From a checkpoint of a small transformer trained on Wikipedia.
Size: 12 layers, width 192, 6 heads of 32, MLP 384 SwiGLU, vocabulary 512, 4.63M parameters.
MLP neurons of a small language model. Each row is named by its layer, matrix (gate and up: input weights; down: output weights) and neuron, and shows model dimensions 0-127. Each number is 500 + 25 x the weight over its row's rms, rounded and kept within 0 to 999. Numbers have three digits each. A neuron's up and down rows have the sign that makes its largest values positive.
After each neuron's rows, "fires on" lists the tokens most often at its 100 highest values on Wikipedia text that the model never trained on.

L5.gate178:530509498483509477508540473568534510507474482498535472525491490498484509498453569459464492488535497513479489485534556517517507497505500469530521509529548536517444500521504501517481467518544484490465493490510496510508506491502512551503475483534503540452480457498510510463508480508537505478531500477508498447531534540492486505466463523491530501498513481516471475516503541521519486492473
L5.up178:506524482471506511534522486487485469470488495517512537497473476518497484545552502478477477493489499567492502490525520554518441535504507501490488524507513486504500497515492469494485492457454521477466480547466476559525523525493501478520509530490512497526512507497511515522548500491516430520505481543527520516521485485479521476493532486468482499489454529518471450480504534486484490472459
L5.down178:514469482474552486486505515524482530486467497512442522492481499484462512494511505463510487481521480492524498486479502549511508496555547500511473484537485519509479506486511520481469470513515527493514509478522525503541492502497497490515455495529518554462521473491475455481475495507500506462521553519466515499417535482501483449490500517514524562461480473508531498504520509517497523484517
fires on: "n", "=", "d", "end"

L8.gate84:498449512523517498531507530504465521562500523562503465522510468529471540505498508496508502499514489495507473489556472475504487488480472499490501490490529511499496510502469439485555491470534497521474505499479506513478500506465487538505505517522508506485492470491509515486476500540497545546522449458448482469462505480447475535517484534478508517488519523507490485516497500469502473492526
L8.up84:478509505499484521500530507470463513508450494530495446482473511526488514517499519498523492519478489494477466499530494491492504465511502502519491490505479461516496477535486506481510503472489441477507500493473527499534500488559501506506486461533526504521520470554558474485508547503480517482453519477497500462475482439487499489519548505489522515538518525512515483481522515524481486506482
L8.down84:502508509509501517513493511478509536503474491464566505534540473460492541473521531524529505459443476492475528534527508477474518481496434529511471491528506500485546485517513515481497528477469495450493486475465456516476479502531496490494498511522537500493521477510530503499516510495461529440508493503454481493531535509484501485525502509492490474457475512503483518503506517500519508494478
fires on: "il", "al", "is"

L4.gate44:493499511476506505522475536486531475492464524493486489494507500458513518514482529488496517510468516530478506449499503492500503514495444522512470501483495501533460509473485503470514549467494459550479455519501478482506465497460533509459487487469524485516557513484482525508511520497480531510475471533528477471497512507552479491543448520466487448489539503504501520501443488482479476497512
L4.up44:476482527506549506500487517477508466507475552467512514477492504475525505522489514459519494494510507492473541512518503514489494498491431493508533468469498494527469531498517532502536513492509498531482467503457517511500465501456522492516514474495483487506527518476489487494528500490472518498485473510531496479486507522525464478505488479487502432482530514470478485473481468472457502508491
L4.down44:456456520479467517495530466489510431473492519437507535502505491500485516465489498501496475517529505493472511521483469464523496480500472503536540528509480481534590540470493510487537489506465503498511508500524496516511512496500456498525480486524501540492494495523501501480482508482528514502512533484500501470510524530460501519447516541508520487384479501486480524518455497493495478511530
fires on: "e", "o", "as", "al"

L6.gate275:554505501514528510476474477504546535512481495512500501500516500506503489502481517498513486513483473481534502520504474532495489472534447487496527505522534501502527492517500494538492587507484480463486481461498490483500543455511509484474490485491518456512517490520516522517527478521545532478512504495475492507473513474496505497515473546534527555498467517525443483517504486514471530511485
L6.up275:477499469508484511468468477515498485508516507481510489472497455516497506479523540476523507490467481504489530530531519512497510493524488525471533541523538519533486473504505496487462534540523535519539507495466520446482520486496490534493438488479549524509514468468500487494524522531488474509504488503519506488476525508520496504484487511547491491498510536515466452493544443527493492501524
L6.down275:484449501501502478527510494472500495484473516512511516532479458502509503489499470498490517512505526496483450517496522515476480509494491493508432483557534474520494460503444516518486494503516501530515438472501461513479489496529521491494517542525477474474495530523507516508503486510498504500467502486528493519547505525559504499494472508499533495472487523483498443520516504524505487517514
fires on: "00", "c", "n", "op", "en"

L4.gate60:512504535506544513546488464520521479501528492467463490439479494477506520478510492506518505498462521490538531474495469516495522524527472530461539541501495523472538523568459501472481537501502515477483487462486513479548508521503473443518552505491549512537525527502514515474476530516489512531485567554526517458517487514491461466496493505501523475492514503531519494530472500485530467481519
L4.up60:540535540552536506484504475510495536492513488468532545510495519511510474509481490466505502491482499507500502510498516509510509452553504497530513507530521491471496501521501481485462530571532487484506463513485516451504475549521523533495484520504548473502519509504527498431510470496529475538501505484571504449479512496533488505531543488500498469510492510520539508499491525552526489528468
L4.down60:518525487534489486506522494501500503472509510540481495514503492490522529530487506535470480482511489471500499476485513478497472452505451506490505493516525492538537476495523481483473521508557507459495519472504473507506446481528500483493520471529568502516505497494501484490459505495496478492472507506506476476476485520485526521488497500509502488429391489451508519497439494511526499538500
fires on: "n", "w", "in"

L2.gate350:507484499497528451486523448520545495521488480499479520544506518499477512504528508456506555500511528485460467522509499484526496525483431489502535517489529500478458511482517502506530522508556468511469532489506503517521486469486537500476477511487490532531486550549511467498547451515524499471508466485442509496483493530480459522535505493454538553523536484509516525512490513474445518523532
L2.up350:486461462481518500498522483515491509512519463508516515529528512521501517546521480467490529468447499515516470541505497516487525511491467438521516544441476482507522487521484473473469479487518470469488483485533496518497479486492526498558485493522488507518470477489517450506497459506503512454519495478478543485457514535552514491491509511490560533508500476483475487523531513482518465501482
L2.down350:486554481541503505511514487490533514465493529494521512510493449509527502499473495496497488495499486510510512493486509505464519504464502522496529569487448458487475535493510518491482483504465512426486497497572467520480496502513527502503501500502514497509532502478495493505478499517413466502488506520497449511500472483460469499523495520492459479425471473486498487513484501540510438453478
fires on: "y", "ir", "h", "e"

L6.gate242:555506546516527464493492526522507516464518536495502508493526483505434504469517442484532486476524543510490491496431492537509504565519498510496516475485558537497520488494497472537475485495525477472484500443475533534508516508527500508467526520482492571459456522494513516503537508495474519514489518512488521489503475494476507507496526514465501514544488493546532494471521507483499497483499
L6.up242:490502513526546526516488488525439447511512495511507513524542497533483471498512486510497487475493471493487501464497497487469445525536531498555531500475505495520502510459519553499509498434500497516509508500520528490569504527462466496510495466508481461535492499478507489500479539519484516543503529506500493543463516521495520510527481500452495493546464499526495487464494505461503513472510
L6.down242:521503487478510472505482523484491535503493495494485539494500528517478507493516508448519518512517552443499529478482504490487473514492544523539553499493516499519494507472527490490498497472454506491561456480495509475469522541505508526489459481497527489520466523477484469494495497537495490523489509503514518511528487486454480499513473493497533547510538442449492529500512451506518476462499
fires on: "u", "t", "i", "or"

L8.gate242:495526520570523501498458513501491520491440520525440514506511502468519544470463479481507500513518501487490480513556482497506483488525479482501464486506502512495510491489450526511488529496543396527473499503487473521505495498504488496480506523487484488503499469488553482481518508514498536512548494503442518464468475472493491511502493517486486505509543531487511534458471498516514499488501
L8.up242:488506504511465535509508513516489530479475497501505512497486473504514481498471515513466465474459467461523537465510477481538504514483509479487519528457446498494529525458489476461541526491509525521519488451508482523479474479500496454497483458549480509540494492537515480501518514496552486537470509537486541498503528480484510520488490541534540511486507510564468512523517494534470489533472
L8.down242:471490463492463475516473473490510511543496477515539546521531483498483480497486542519457484506515496476493510470516501546487442510504483476495500535506529483536523484528503487498516526517433490493458522528476494497486524534499501495524508526504468502501518496538487529519507526478527542458505493556451506501485573488475492466496548507492503492472493490529497530503493463520491530483497
fires on: "al", "il", "is", "igh", "on", "ol"

L4.gate207:467490465513544511507508508539506496545505496529492487492488488509488524464498480443510561498513499538474502504487449479496539522530500507491489470517483520449497493480490536536530503529489500494469522480504506541519516546487537512482482501495506501514462439511490494486484538525551528490559485481483540501505496470494483516493493502464507497518514475542515511477445542477485489452568
L4.up207:451470479461558519513525525513508517529503523519524517526489507507509483486492497475490483523546475524482490513482461504473498490511507460511523493467475528519503495499506500529450478460500483474508509479525509472489509483498502460468530501510539501513486541527510487495536490473485515476556474475486476476508528461457495524503477497481497504510506510481483524530454545514463494498542
L4.down207:469480497505478507519503502483506455479558509467524526458458470485510481539468526505505441506490490512475530491469467495468523507456512476527514499535552480497533489547500532507477483460451523452478506473548518475514555489480504479503463506472490502493484536495504475526507541509525495421463474474517504489489508497500458515513481501508486497460480466492470489529492517504511529513501
fires on: "ir", "y", "er", "ort", "mer"

L4.gate318:443444467504528480571486506509480492507484497524499499499511515500473489503557482484544513482562504525548501491506498510532489522511498529499486472509512501464524520515491524496529479493503467512489522516489496529517518482487516500484490506521530447489524551532488515502538491526475540486470459463499496490501506465488488535528575551493583486526500525498488533507526473486480455496463
L4.up318:464484496521487506497500481499522524533499490496549516527490503423498485561499532532522522474522486476529528498528506480526490484511490500492535515508504534495469452495533523489538500489484500511537478511492488480510523498441484517486500455441533479520528528508508496517479496547525438518493473537494529506480474474463470568502521522464500502499508513485504530514500467488465489510504
L4.down318:520493552515509475513490500534524530442494485484494521494503480472512460464497502521496471493533502504474514507503472494483440538523459515499521525508465470507486519519497492499509506452526497492472465495514504520468448493507464522473540522500432504513559518494469506520542497469501450528481521496482524501497476477515454518533468537494527495476579480534503489500535520517523468501481
fires on: "e", "h"

L5.gate181:532525499512488531512463500497509497533519494516531494457506554538459459511502554480509518483487486504504459503491492513508482482518470524535474476437533528530531502481475498479515566541513502468488463507502480507521490495500459481450491523504527505458470478470509519491501439516447552531529510489533474500521521527501512473511465498535480530519546509501519503519533492504508523513527
L5.up181:491519486521480481471496533548506468481517490541502503476505498457529501486461539512551495487544513526516513504491500494501476489496468492526490481526527544468510504549498511478472530491515490482524485457492537498521485482473510529508471490510536473492498521462491505475529468469509492522507511496511515503507517497555454477470472485545514490511505464530544486475524471465453493516531
L5.down181:522504504467509491511486495483501477508517500570498503472439464534518491479539480507521488484471475477511462494504451539506483497512513505508510524491514547521536534549492465504440534516484497518486505489514459463468520507526499461508498492506533499489526495530504495514505492523461496535520471499486490531515535558493510505444512472529525525445514497540454502541479493490494501491452
fires on: "n", "en", "ers"

L6.gate134:465531448480509484513490515521475506517487499528482518529521494508504545446487503533513449508526537432539511532483534460523509510494538493497486485533515536468470509473492461481530518580495498519514519505523507458495533461479473538512502507544520537447510498521495550522527485493466494519516499503515503500503497483510522504511523522485514495503495467518492530504500502499521517529540
L6.up134:485463527483503482495527490517496477515507521522551523529531482503498493499560482475508504527465491479515508500500475487477475487500537505518531487497501484489489446466524519548496467515501516489534488533559517476497511471499511550513511494472526488528526477517513491531465519469481459497482493467532523488497513469478523535514501528471533449485451520496489496522521509471457495491487
L6.down134:539516507505508485509491478555516491493506507499489543437435484523469479489493493503501507508512515515548500528448478445520481511515485514506534528541512483482472536482519529513463474496505481488504508500517488504483452504530471480485492496506510545481494531500506499508525493530503556458453439507471503478481529516488500501522522460527463498465502512519525502496474459535535501494482
fires on: "g", "it", "her", "l", "el"

L8.gate330:476545505529505503484523478501514503482474489480490506495498489491495528454465447491495491483516533510486465506518471504474506461498521496457503505521499499532470488507502474496461525494542480545469528473553491456524507485481497542488559493498548458500484440542514523504504479544470459519512467490517515498492533450525504539523481482496488491461525535535493483516488509510467472490495
L8.up330:467479517509483538509464477491476496449510515500501490521521485466542522499461522516460456505494470521544544496516480467446563519466474461541535539529490510503542505492489516489527480505521506503489492503511498511544523530506443463481488494507485535545509478500479512472525437516525506511550518529515452531471478482482531508482487489520469529510530500492513512504494529512525504502503
L8.down330:492498511519466527487491488507483498494489483484484521515502469470514544495509517502513503516459482490502480508543510519497481503493443501487500490480475516539487547463452477472516521449500519530446479489478501476477538538465474520525459492473476527516508513515453494479491529477502469445541502471518462538496520455474488507534483486514526511494533512507486541517513527537467473479446
fires on: "ust", " as", " 201", "ra", "al"

L5.gate365:489512516495530485534537511526501497515499465486460543492518497467537513519495487474514445499500488492506541516496502469523490482507495535531484489502549490496463498491498484526519500541497527520515509547485500487463481523536490524526471515474506535527508467551532504479520463485458475553518528511519491494519493494505511486500531471547515501498516531490527546477520496459511511564471
L5.up365:509513532479508556479496511513494513504487499493488525540491519536498526519520470506505548515536446485465492491475497476529471502508524456432514505498509490539484496493544474525546568493450519475490456544457570491484513462501489528515471470532539491531500496541489495496520550515484503496556501476483523480492517489481476461495529524504488503510502532527530515506487488487495515500473
L5.down365:504485475501488463527478509535467481472542499510465483471464499476493487523513510496483475498502471525509501518506494473485497535508515503513485478479515523503525506485526495499483492531510521503523504488538507529549538499507519520524476543537488504466502500463487523532450494502502507496548483514509499492475569512526496472481487472470449494380498492459501493543516508489534521459464
fires on: "t", "p", "n", "o", "g", "d"

L8.gate257:565506492538504504516530488492505465482479525533520483456527441517506502509569499485506464464488488523540517482519504501494564481535539515472464548494508498471455471496497485482464490505515481491442485506504524510479497513498466494484519512476520493495510478517533492469530500530525488469511529508533474451497518478508495510528506534486491476501496470510501520526506496470524518489526
L8.up257:496494525455514480476513470514493485488522499484506504474487472520544513544504551442469497433506516485516500507470549493526550486484528560488498483457524502485452460508467493487484500494457514463500484533557500504499449495489493478461508488498509517510465514499492488483457506515503512485519502519517498497497469483520481466504492525499470498535490531552462498512486507523510539534515
L8.down257:527525475516479501515532503463480489471462508505571500508502535499482503540507479497506510495454517519489503504533527496514501445505470477471509517535534491500485554488551495519533473509501491486469507484562474501525502520503523518505515508490532537476536486520526480495477470541534507455479481507509466517486532505482505548503536500509488492493477502514505502471451451490499473513534
fires on: "n", "on", "er", "ur"

L6.gate303:501540506517494505536480500491532502480501509520495490510541494504483529492493539481512479509499513518495470419485472490490514528519484497473519444477482540470494503518488490495499472526505442545456444478477485526512480496535541470582508509537511540466498471531532490528502483484506527539511534519458500477497456441502498506508455530511519466528505483482525480466483507501490506460481
L6.up303:481536521468477476500484536485479512494513465497526493502494499520543505564477502512552496496475504481495516533473513521471484532496466471488521533487516498588553524520492504497522484501482501456466538464497530470544518508521505468494492498504532492494508462476524456502492534484461509559516539519430495489467485484498428487504481510459498485489481521505508460517531518506513477517479
L6.down303:481455486505523483521499516481495493507497467459545521484491514464498506479465463496544482492524493493498495484472501498515496541521502497533515544528519464513567492483501538501492520513491506487521513473502509504456520501553487497545453508469510524456494482527507458457499517530485507416510467492480489519535525481464518559493514490520512509497497484490452501508462464501495510491483
fires on: "al"

L8.gate292:492541497489511479517476516499461536509489456481461500500496460516523523510507482506526451480502519532544486498476473451482524506506517549535480491452510444474472499486508442503530496471550498537500518483500509483470480465509478477460504497468489534519475487541492512531515497460514467534501520530530469487462455491521484516480528476507563513573526480540517560494494484496508507523474
L8.up292:514540520474497516463517507532484509511441474540470522539539463498515532499529524525503499482465528545541516476467452449485490495501502522482486506543482494497504501504564504497506515492514508477508487458503477494481482479472516526447468491505516464529501516498476517501545518506531461519511496508499473521490501520518486550480510527497546511518483553490548513481488515479516501504472
L8.down292:487570461514476504523489546509499468493505514518576462488446484522472488487503541474523537532497470473527505473508511519503508503481478504526477482462464528515494499486508489487486478500494517449532494454527517497499531500487515510514475477486528505512509512529449469513487471472520525488507488513494466490486469494512485479506471512504490511505518542499476450490472468497483486503470
fires on: ",", " that", "5", "es"

L6.gate218:504476489464502504485499470497504466470513510470509516525523534506496486521468494464523468511489532513494489511474517459487518509471507516478540483532493532491505486500537511541510500505520533509472455497527459530521489475516527509510508515546532495493522498513473484507544526509457447508523530464488516494514512528513455521488513478498562533500500487473505531515512505491519512487456
L6.up218:462501503474497497506497499498491525508501500460494493504486512486499469518495486525572499528493537517523477493491506495474457520521518489503475459492457508465492465511501496517504502513490522475479503464501528456517491480496490538515434495520469539489525505505496540509519568501448522529464464493505522449499473483516478490556512516519529490507467464517497492519450471535472466460513
L6.down218:496488503494495530507515503514525494516516518480510508491497455487492524496559495488519519492493506519522481472456464463490536486540479518544553510468507519524511533481488485460462451523523514470485514486485504512483541492551507489462475505493520507510501449491528506471468519512495476489543497525509510477528489542480518511501483473501510530525520455483489536535510443472543492561505
fires on: "h", "b", "am", "st", "el", "c"

L2.gate67:554502496523541477532513498518504494498472527513529525479526481536502500498516502494473476471507580519496525513490516498490508490483466483525502494497516485516507502458536542475483484468511471509476465466511478554468498524465534515511534447471518466506533524519496479502506517501508503525489546498480518508483498506475512500498461532519473540505489520500537510532496538473475489478492
L2.up67:532496483543572510538503523499448459502465489471499472524545459476483459496520487490503472476519519521488515503507508512511465505502517516470482480516505507501494544505515493520499469457474499511479462452523498530494497488481527495503531522549509457518509510441524479494554467489503531525484530513462525508506523478509496546527449520528494546526461513533527498457492493494516469485459
L2.down67:489476474479479500474527457523456570493510516488517555499509535482523506470465489501521528491496525407520553510500540519448481497491500478505523516505489499542488474472487528524481497463537510476498507495523498513502464502497540526484494481468506504552521478478471470500492506538473509480522515495515480483474519501469471520522496512472515520390476483531497525504497503471511496474479
fires on: "u", "e"

L5.gate171:480501565477529512514482452537484498499512510517465497525537515482504524447513517487478521497507558493502491489476503479499523541483503577514453477475498522489510461467519481489472559528464495506498497538494525527521513489499536511461530501575519463500502478526472450528473520519474515495535526509456463501498494439513493496486460468530499473480505464493507525487518504494539479499509
L5.up171:541501495500440508503501539470530494469494442501490488504524471531474482496498455485521451496481535540507500506522463501491530462462499501498477457533482520500457532492478516493465453498450508508499453484520497474503486464508492534484539496493489471485498518535481518515488489521518455494497497506516507507524445530540475492498499466521516486502467539505515522523494503473587455501478
L5.down171:498483484474514472489467472501521503553491470535507533499477486472523498441490491516488480551518491547470486499498506491480504511452505513475458539537501487477537551531507501471531501500498479469523525491466488535520510524516555480515456495525475508526524525509495492486529495513483530556491456502482536468474547443538494510451533506505457534562515451513518517482472482535512491465525
fires on: "p", "h", "b", "t", "r"

L2.gate359:462483565474507504482473489485509471495483544503464509534511503509526496545499516499500497506482531488498479474500467509512549449451495490506526514484510491485531468510455483492476502452499504500461515459532538451519479476489543490504525485508564450518469496481524492486534480559534483512518511557494503527479484506472500527538498486516499500486527477500477536527499516458459500509486
L2.up359:489508474481506486492459463526477463520442559519466488511531569499514499493509527480581487492506500475545485484483485486515534494474482509517485512490531525498496488481480453485485512470481476493492534461497518508454493477501502479481512487530524515498481495471521540474516455570511477536531504512495488537508478522537532524528515492499462529501503461501512487504486512461500502490516
L2.down359:467484516456441535494527491499443507476482510457508532499463516519506493506478505542540520519497506513516504472455489518524489501510497481576516513490470481542505501499477480491482470447516533556465519472501535485484508478500526520477526503486501517477485491464482513514501455505543468527497463495476479503477461517501503473483520484522481530516504448496474514494510496541448470510493
fires on: " as"

L6.gate273:548516504505517481509507519516495500513459492482495477467480512501507524510485501469478452551493480526496492518515491478480510454505479492500481452514479487481492507456538496495468498508518479487520475474453467494476513495477479487527482537527535491519554495480483512483556467485499475478538497442507473531502509491575517465528507480540501531538515481474510519493523551472542473494494
L6.up273:545490519448480540477517468512525510492484538464492500526473538489499521529464525477524494474495524483457505474507499471483457474488555478486495475520517507512490503479522509503475530508457477503548533533529557494497486526490480469501492499512504508521511550494474531494476495523510500517524513442466497489477506524494490510532493494533492494491497517487486504455488508505472481497469
L6.down273:487499526498478565498521516497506503468556513495485505508523519457502547482538475561490469514506487499547521508475534484507515478485493530561528509530461507530502527526532465535518456474509445477537497478512537514545505478509497461532493501532517520504534483521515507466503472507491506515521487458489461496502490530513505514522448480443505529508527516508488507557489526479518476546526
fires on: "iv", "am", "c", "v", "ad", "en"

L4.gate81:542520503528498512527491530509502506460496447503513495458510480524539505494507499465515452501486518477548495504500561452455515493485470515503473496511478507512504517515487470507507495503560510485472492402512492507518476493483510498468496512489535482544488522484489504496496523481521460518506485520505504510512513510475494559454507519457497475481530497509491525487488493484555483524479
L4.up81:523513485504505481499491510473510517467449505487480455506490453506528521500525497472521493491497520504510487520520506504483521533470499462533480539519532495499547495485501500545495493511487528486517490456517468482518448497481502477475527523512482507505485499452502549470519510438524445517478517527561487471498527510497509512490515509488496550494544464514451480502488518489526469521461
L4.down81:483515518497481513507487517485495525535515558527574544494520489487509484505513500537485513473522487546465529500484472511519539502457480495479495509502505516499529507469499509495484446518472528533522493507567498542505512521527513516503471504524498472484511496468498535527527456490523509469456500485472526484480473487494506462501479508534462513456484532489512463489489515519484537515465
fires on: ",", ")", "em", "es", ".", "e"

L8.gate76:479483440555517500511527519525490497490496454527478482524501502499485534487518471483476448506516511541505492527533472485511519502475544514553509481532510526510484504505501508465513484480512456511467487540540447491487517519478501489486498525510541488481524548509528504571457490516512486504484524465499520454498510512478483509505477536489497537522505495493507536464484474486430522485504
L8.up76:497460465479511436488513508489466470515478566563495511491510476503497515456496464439461526474505490478512528459516521484463478503501522522515491476515562525508512432505502511462505494505508491495516502512526512520517527518467477544503489487514444416534472463490480491474504521482518536510532445497501516490491500514509511505527473488527497485492498478487509480497476521526518469482492
L8.down76:511484467478495516506477516516477521481517541496450474505478536514483508531560531508499473497497517546487542486488524480471531486499560447504498519524486494477465489532513473484493458481503514487507530518524498493501529483459510521476524514518509495503442490468462458506501550484465545446511525484501495451480561450464510521489461484520493518507489499498492515464503528477505495510489
fires on: "is", "ir", "z", "er"

L6.gate70:482524487502540484512539492511531524486483523516478463487537540534509512539498522508504493495486530495534555523500499481495446497479489522535488526538495492510475508508473493515541500537461480489500492520516511512520538530515483527486500478470527476478490502482456548496516476467497549526544493490508500479464505504470470522479439524474465469498505487494530507522474509513480496501538
L6.up70:523505486511541478510456518506508517481504458537463509502514547530499484486490547481492496471550503501482466507490508477481469484534472554510548527509518497508486551443524479506486505497493472539573471504481485514537503477527509480455484478475522468479501509530549551505511465503509446507530497484471463490508488527482485522494471497432488501512487508485516454495471511505534482521501
L6.down70:476516497486497507501550527469528472526505518476488488526486458519497453499487514461455499498512489502491467504446495499469523525509486508533488486488486526521475472464542502465493523477480467495507543520510498535473477506504484484463553477511534466484495506539526526516492476551519490484508517547554501519524535490533488475512471510532473517477481499523491435514506436486506528521525
fires on: "n", "ou", "en", "p"

L5.gate300:492522521515502486525450492523480492520501504447471502486563482467477495494532516516488538474497483505507447494478535494489520507506470480525468486490523526518514473517523536542495556526455501457524497517514492499470513479482480533461496537471508529480524549541501506476454503481532486500525507490462496526476529492517518512486529499499519486494500522507526517495535493452512457522461
L5.up300:502481489468537491506524461495490459505523519486514505516527495482463528508530526517533499451532493482525529470524557516551452539522508440501485471479454488499457512483507523558493493478483506499534502509492491545507535521460519486489453519461471497506447534511509485542449496480552484479496535497513497470482503497491505486502477468490503470481506466503517493491541468510535456469489
L5.down300:479521499510504504492510482507521525522450533522575522517517490494518481534525492506503482491499452473467538508491495465485481545502490503493504531473505508488510509492500457475501495510450501522470489551533464489499501520498467474469509543496470488517520533490513506515539534507512479521492522490523517471525547503475480469502487488516455520480512453471475508491470505526511509472479
fires on: "ec", "a", "l", "h", "o", "s"

L4.gate76:497536465475515511457473500537554480504494481496481483455529507470513516553494459511534468500489497513540488476487523467484516516499514516474493502495511494480526524540471512441429537499460460483461486492551513499506489470481480475548528473527516525485471487470489511493506538516488506511506509536514520478496512527540478521515501535500504524490516492517543535511485503477525476452554
L4.up76:499555472453521510470497505517514484489486506487471507495535528510469475502454499500503518522504512464522496504505507486523519509523549488479514525482514472435536500494485523490452462564491490488503531530504531503502510467528527507520515476516497516478496518471474516466527502495491482502543481519545566492507541499582485516487503466532483443469488506528520476501498517487465481481541
L4.down76:475535480514498498496487536527531515483457501518513518546497476521487497493462505527465465512523543462483516485514483454471486473503473495453507534528494504440506463510492511501469510502485521478495507534468483505529473507491514502496480514515534475484501465553478510505450501476490473511482533478522518519481480487506493481474513449520507469479455491487556520482489479497495477533539
fires on: "n", "er", " –"

L5.gate359:496491484514484457492503501548516496474481480470491468489493525486553496531499503510494475478502519492501517539530518467432505478521478458499456466500492501511517493515488515472483509551497519458528502481506457547480479499459476470493504503545482468456509497533498505500480497494466507521479520498479499531469476512528526543515486516535445477541516499501505510505485493473515475512506
L5.up359:516461498497476474480465514511488484494495517516506535536520454501496471512500458488527512512514534532482506522521532522504515503503459473522483481454507490530493491495497534472468519500520491471480484525524518533510498486473501552496545425471509478470538507520519543489462447495489533512489538524441470478511520519528514488495480546441463486505509518524473517529499483482504506498536
L5.down359:495506523495492523518495492557531499494502484538473508468478528528511465529479531509475496546464515517487490484448510478523517539498467467554472542511511502493502450521536484481464483493476538463553481459491495530449483504498560485531550487525488477509462540490524490516498489490485451518546514497527538482561492496491508474541534489486484520519502510506517476527513522547486465517484
fires on: "n", "w", "h", "t", "ot", "al"

L4.gate279:524519506467513543500494497468519480491497478516479464509500487471506505482506464498517481529538474523533527498530472532467481527458540517512500451470520472485484519471476504477477521514505469502492517505518477473536494471517503483476487495524500484556485503542492500478525493475456532564473550477498516506481469471535483501504510492472541461545550494504481501461534485482525507466482
L4.up279:516528532448562508483490537496516482531505485482505481512462461489493501490502456542496468538500511506508481523523495572511483478496527509485556465478512508484504514490502508542508542488484526531452523541532517499548475469480534487509487494572517503515478491507480502504521492524482529549489524514462540479508472475509492511529505521496510467511522470507473493484508457507486513503540
L4.down279:472475480494534506499498466514482521484460504547531541499456522478560486489500502495488490522502488522562510542459503483522488502513499473542483517499513511542556501465505527494484541488474476475489485501501499501497473503509494486527520480505501552512521489513502515469516504487491508489493510563464509502507576491492500499534509478535492433424500485543502517492515488512531470515517
fires on: "el", "l", "ol", "u"

L8.gate297:479508481479518506485498479519488512539483510481509493474494466505478531495493548499530499496492461468482478549515511480542479472459491477495520480533521469498477502562497541472488478522489518520481517493510529491509458513465506537524489507499535517474494483512518506513509433528466459466495505518474511501480533485502522495496482505463487526510529532507477502493533508498513467507475
L8.up297:488526509508554486486491476505480465464458486531523529490492470503505521509534502477512492553487516498528450481489509520499510525484504518487459465541463501449495510473513524541515503493485504510556473498541495544490494545492481485538480550516509528482478499539517473512492496509456488474490490464486491497488508503503529511537526507523515501490513512495496495475505489503508497470492
L8.down297:512512532510507480488513491523524532496562522523546509522460489508471500452491490497459529446543540524491512507495465518520541499516497488481494524485505495507474456517543506481460514486492486495491497510500538524490515477477521506507543477510536542512485479465531511518526513543516498476487514479479528480517488534488513544528517480472485532477473518471473531487480495490486485460475
fires on: "g", "k", "ell", "l", "ill", "t"

L4.gate42:480458526516464457521505455526514524467508485463519496463516527491508479480542467533511495505461480525505493474492471483482501509458460541485496481529514501499490514499492493480485531498504477483524533493555473478488536515500478495466548515482470526478498542513470507522494482482528514489484478548486487532484516486472475535507491517498474511533561508472527526509498478466529461527467
L4.up42:525518487489485488494528488487537476475480462455495517499523496576528487492543480523512481493500501452491509520537536520503551506473486496487506513484499509506498480490529509498505516487504483509531482540494535541486531532460427520507522491526505496486498532530493488482483435488496445490485551544498479505489493493478514507475510463494508494489550518525487566523493494495494503490533
L4.down42:471440528463506507499497513520468503474464496509442499442466472463471456484505511492492511499479481495478498492494510502532465482510517491521493487466508494524501503524456486500505486501522514514489494528506451485510476482488526482497484523527474479528539548518499522512541525475493489540495474524495537506471529499517526501489537522478533521537470490473477518474509540487521514502504
fires on: "h", "id", "ore"

L2.gate245:520516483504504505514517522472542491526467517496501479491505527497520507521500459479471529480481493499523473485506483435512475471503500493471513537495472478540514561462488498469533484486474514486470537489484488516510572538484538514526451518487500495505523522491478493529492540512496527468464546536515495511537482515530450567493492530500482543502486514506509549503469498493475478500512
L2.up245:515452515469519481521528499474508479535497496501533532524509447476439508508516524508493521500497471515504505509502524489545474525489496503467497505527508484468482546489481458483471479490459483468501494482493516570538536487509513503530474465482479461492532535520486457524513507520532524517517475473483505502482508504542473502523483519443514503513490546511519484539509531496455480551503
L2.down245:506482469504479502484513482463528485525463515462562503494522511497518469480489461519429527494510505515538535510566513522472511524523514497451517495511481542502468510521501506517514527503526502504507524488487486507515525520476500494484520493488502508518537495497463491508434525527492525462481556548493521533497482526484505504490528519474515528481490528534518513523505489504488482488505
fires on: "ers", "re", "e", "es"